Weights of a small GPT-style language model, trained from scratch on English Wikipedia: RMSNorm before each block.
MLP neurons of a small language model. Each row is named by its layer, matrix (up: input weights) and neuron, and shows model dimensions 64-159. Each number is 128 + 32 x the weight over its row's rms, rounded and kept within 0 to 255. Numbers have three digits each.
After each neuron's rows, "fires in" lists the words (lower case) most often at its 100 highest values on Wikipedia text that the model never trained on; "fires after" lists the tokens most often just before its 100 highest values on Wikipedia text that the model never trained on.

L3.up463:139202153155108094083119073125129037174089173132159175095128148154127116094184127105140092086088168083135134124101106114092108139141155170170150146151119139166135115166099103164131070151179110172096081109129147101076096063173099144154125126187075098119173097108149133118039133131150132099
fires in: "no", "connecticut", "nature", "failed", "perfect", "natural"
fires after: " n", " N", "n", " f", "f"

L3.up313:142137087147148079158141141192159142162119154130148176139081156181123110123071123107154126132174101126118122101106076131138129152090123177164100151148138116150124162176110165153128094136171187190047082131086122109076172144167147113145115094151141141104096184083106134121123153123140107150
fires in: "college", "collection", "science", "volleyball", "conference", "life"
fires after: "ol", " Col", " col", "le", "fer", "i"

L3.up560:135101089092132136132123144117073114101130202124063142123178116115152115092177091079175123149132104160145087126074074162133095142116131133105118148112104189098086150167145104126131107142174113148209088129139129105100144164094083017166166177147101156107119092139139156165112165065174121106
fires in: "first", "same", "name", "following", "last"
fires after: " the", " s", " n", "ollow", " l"

L5.up248:167169176142112160112134137137083127110119220096163135160120119087107100125132141103205134154138109141152133084037096130079101117117069126087108103127207129098118137137155095092095139170055174116162133095063139132094144152151140157147170158163159087088094143172147066169130124125106116163
fires in: "more", "made", "making", "magazines", "magic", "magazine"
fires after: " m", " M", "ak"

L9.up385:122119127127114155120077123114114197144159125128157129164107092120138116075122079128057119131096094111120080113090116180129147144126140058107158146149054093109116137114102172138099121113146139139098168100125074145092096149157127118106104185162138083162139101125116164114084080082127145148
fires in: "and", "apps", "hot"
fires after: ",", "pp", " m", " H", " Z"

L6.up641:130079125152165148143128108134143136138096122162147146104160137089129082107143170167145128088128123114035116165128180146065135143157152089148163068160070116095138107112151109139143100058092111122144148183095110108098182134156098166154112118156158056153143083120181145110145104079147182141
fires in: "france", "turkey", "brazil", "austria", "ukraine", "germany"
fires after: "z", " Fran", "ra", "k", "m", "r"

L9.up300:187140158116070122133135138119085150108124108096155207153149113135088178128092144099149169089076106028085186166121108129145162137087183119128073107093134137120129109105106066106136098088119135155137152097166129107109105175106137104116060139164104076051139094079075123160113180097120123125
fires in: "000", "of", "any", "some", "other", "athletes"
fires after: " an", " m", ",", "0", " s", " and"

L6.up428:134113137144136104109147119123206195107122155127205165133088147146156125088123091088125144087165145112089077138129105099112110152104113144093059106118116137141117150150165160147102148142161091166087051135189113113091111154165124121141126083094108187086137147123085176103159155122170105122
fires in: "college", "all", "collection", "early", "directed"
fires after: " Col", " col", " d", " A", " Al", "ar"

L5.up448:098119102053145137084142120122120103191104118116149149149146239093087138163220116128155133158136117122082084136121135117168111164143160147141127156142120170147171117093101119130143146101113136114146145159070122129092148127067111142134058109141162136120133102125177089114127209106141167146
fires in: "when", "where", "while", "later"
fires after: " whe", " wh", ",", "h", "he", " l"

L3.up308:079163096087133105186141086175121110138028176142085123169106158094064153148123181174149123184118150111106113127092168115097142092169141118115124117134157084198101034107103082144125123085130198146133100147113111139125142065119093130115121110118138098118133112085175122108118126114112116118
fires in: "after", "before", "until", "korean", "korea"
fires after: "f", "t", " A", " K", "A", ","

L7.up218:103090125122111141111156154094156104094163134121128140118149144141077055123133147103107099139087072133138129192167148125119124172071059143103128082160079085163133142141094110130130134198126092123162130123113098132122049171108151112203169119135145093161107105152105168111131124153191112154
fires in: "1", "100", "10", "2", "0", "video"
fires after: " ", "–", "1", "ide", "-", "F"

L7.up414:134094078128134187104147074152094094162126154122096126166099191117153054077138193118090138098082064140124144120145122133085101140121114139145155166193125118148191162144099147175098115154116121160149125144191111168083147089117128107154131124146159106119112087209118167107133091147082114121
fires in: "music", "guitar", "singer", "allmusic", "release"
fires after: "us", "it", "oc", "ing", " rele", "y"

L5.up757:152221112092151115204128109106134100115147138115073153125132142168121160087116139130111134161143154137128128158135123112063124101147175088169138094112164091160175125170127100105072155104177175209168131074154192127088133112082140129090120129144166125144138104035160105121052172160112183121
fires in: "about", "around", "further", "architecture", "among", "arthur"
fires after: "ch", "m", " ab", "ur", " Ar", " ar"

L5.up488:177124212078102141176086108075150116132153136140145153163165166083130126036126104133172132151131165168136167077111135140073109098136101102149107061133133100110127134160157062071152145163127167135116125131081106168082108211149158129116125142141101109096086124115093087078143149144104087120
fires in: "music", "munich", "magic", "magazines", "magazine", "municipality"
fires after: " m", " M", "M"

L3.up709:107151117140108107107141139138118125152159105168111087157170141151115171157195123122127156175118104101232122165050079126158199157141147151115090124122117155076162187136126137057085136091091138153131100136087132148146108145165111130091072146064207145081125138131175164137128147035128103157
fires in: "as", "but", "and", "who", "asian", "however"
fires after: ",", " A", "A", " H"

L5.up320:090106138059110104130174119159162154119154088140122163154120211094147102122094141093135125149160081096091125102131132125084087155190149155138130131114141102168215090161167095086120109122057131135113126089139151113136095130096145126132167118154111116121167141102119135073098164141118102145
fires in: "s", "senior", "league", "professional", "uefa"
fires after: "en", "F", "i", " Le", "H", "ess"

L7.up293:143118123150104179115091135138067102129105136091134130130151163079090092089128172092117127117132146159185124118118144183190150071103161150178123125134096062191101132135104163186047154166152100115080138167135117141158131105070079162139132099109137132098166070147145121112112127077150161122
fires in: "the", "before", "television", "s"
fires after: " was", " is", " be", "le", "ame", " pro"

L6.up603:163100117142159144139123106118104123124097172110108138118163108220062103156140100024141118099115135117183096105144079169128110149129136157154197137119103138175125121125100111103166137148194179104121136152091117088155135137144183073193097179109127145050143087124111121125175093092076186115
fires in: "love", "different", "telugu", "although", "tel", "little"
fires after: "t", " d", " L", " T", " l", " al"

L10.up98:093148131143094135130084167075158137095113112152158169099183142070128172125147107128194119171106081099148120095084145144118151108158130120136066130145094113117129172127159125143095169202155077151074105151123114202185164097132124135069129142165109116105156142121171099132143079095142075141
fires in: "2025", "2023", "2020", "2024", "2021", "2026"
fires after: "0", " M"

L6.up543:137141129167159172153165099113086093084141179133147090120114158114119111145153159106144100129109157126132122126139124121062157105139089164135115074139111110175139186180114099161118093170110171151129104141195140198112164197154148210163123160131061099099163143218100141122163144107111097130
fires in: "music", "theatre", "allmusic", "leadership"
fires after: "us", "at", "is", "h", "s"

L3.up498:091166082143157130095156121155161099154085120158160127154159156060158149191142110068109106112109126136107129108100136096146202139182139175180106117053196122167116120060112099096103109120146146136149127144103152101124046116121113167133074188108216085073139081117155130097103201103122192112
fires in: "when", "however", "although", "while", "instead"
fires after: "e", "h", "he", "th", "av"

L9.up748:135149122175089169162085125087100154123089177141132093154084107142112113188157162080185188071140125146139157163122106084107222110113167099124120143181190101043135112123117116154067128142070152124129113148101066123098128132191108145156106179125153111175157062189152087076084144141130139100
fires in: "took", "made", "make", "making", "taking", "take"
fires after: " m", "ak", " to", " t", "us"

L7.up706:087094084129129134087060100079113133102148186099137161174179145158128112161101106102119180177131153150149109089115102106102120086202173142163128070163135152092223141153149111107106117102172104166180134121164131167142110157110132144096127141054139183093157131168183115146114153061109109164
fires in: "as", "perfect", "however", "major", "once", "performance"
fires after: " A", " m", "er", "A", " per", " H"

L5.up34:096067139095109079129057121117148154147110161174159151181146169074131117145105129165118093158092099161124114143121117144147078121170127075108112101140129065156079149122087146101120139083138137118084149109158083129136164117143217202062111075113136096138124168126140175167136139060114123079
fires in: "and", "would", "could"
fires after: ",", " w", " c", " k", " sh", " m"

L7.up19:165141064100137126156128107077122187106126054102106140177156158116070145144106099164156153121107141121082082135130061121121072059155110129101126107141171138151154099120104077118129143140126106135147113100138099082165103113075115180157153161161093127140129124106165160166089106077135070111
fires in: "for", "forbes", "source", "forces", "force"
fires after: " F", "f", "F", " res", " S"

L6.up388:181183150110079142115150140092143093143189152120113159153159166205100084158130110178145071152090096093110137171128164143109077136149107190132117138083126115113130111200134086128165067142102093089168124104147095125107083147116127121160113098243115181120115110110155128158128146127105162074
fires in: "this", "each", "some", "one", "any", "following"
fires after: " s", " e", " an", "ver", "ollow", " O"

L3.up246:155144119113134075130112131183068123164131134122069179094121088125155138136097119133109117126146099128157113155154185136160136173131139162103057123096194142139058155132153125121138191136200148170098100106105125185212100150123139113154135071166126114156161140077117156114134129134146089165
fires in: "february", "production", "real", "popular", "produce"
fires after: "eb", " pro", " re", " Pro", " con", "op"

L6.up117:162176123105095125134158133028153150120137153164122158141081145199122111108126065117143144118145113121121103103128144086120160104199052152089118125066141109106113104135148118182114160137116130135179137073136098131106120107106097115041104092193167091135145122113140113156097118141134132110
fires in: "his", "all", "institutions", "institute", "instead", "her"
fires after: " in", " In", " of"

L6.up340:139071107120131119143115171038166083151175099142118155167127177113114127096155185093145130077120108185134127151101140125127171124135139136136134129144130086138132134103209109170122135173143159109153163120111105133109126103111133126103095053161160077146143141116148111113177109192148164124
fires in: "a", "her", "an", "their", "his", "its"
fires after: " in", " on", "ade", " to", "ed", " for"

L3.up33:130134063133125141097127091153118090140185099111176094189105140120119124076127078054108108074069109152168105120135127159142143090160151183117139141085129180119071119146154151154111190095151132141099172145116092064071088091103106166152122146120170159150115184183111152142134158147189119107
fires in: "because", "professional", "he", "life", "success", "science"
fires after: "c", "f", "H", " l", "a", "L"

L6.up119:136166127071154171148104140067103114111174169122109192159086102192160162084082098115140119091136095161126128138150104185093112099081084116113122119115133095078143140120124154134113152113123099192175086131117082117144200146117098080124159159160096096084164110118101078060125183093131153148
fires in: "first", "only", "established", "last", "instead"
fires after: " the", " on", " in", " e", " l"

L7.up241:118188093136113146166099159092091169131117157189081137153157072179100127167115144081147194120174080169060148145124157163067070205104149154111094146100073118069066140163096147128125122123148129108118138072107138112097112135118195143109123063106104159116125133111085113106091060153138145159
fires in: "production", "albums", "encapsulins", "album", "produce", "elizabeth"
fires after: " Al", " pro", " en", "l", " out", " Pro"

L7.up86:150158144096136120121145111140107122138114111135096064103169155135124119066164144103134162150137108088111132154142088170140084170156132133109101163109150186036112203077119100123102128084129157087106098138098141105074127180085144118120117075156168109098159156118078101116150134113149116113
fires in: "which", "as", "where", "what", "that"
fires after: ",", " whe", " wh", "z", " Z"

L7.up750:159104133107133076116157070164123170125092124078117095152112136123151134103085173160052071108120100144119183177096168140084156161174116121118153116107102153165167154079087121171066055129102072143136080095193089120145117158113083126194130101183119146071139079135091170102113210116142142113
fires in: "of", "television", "released", "team", "professional", "perfect"
fires after: "le", " one", " Te", " ele", "ess", "f"

L5.up578:151157055149095130128062120146085183139140122162051139142125141147159106158171129081134185106179052126086075121135125111164122161177079157128121164134178140172105179182172161108095103141118120120167072133100138148152158133114142080142150134167103101151139088079138102129118161103067151140
fires in: "more", "most", "time", "for", "million", "television"
fires after: " m", " M", " T", "v", "ill"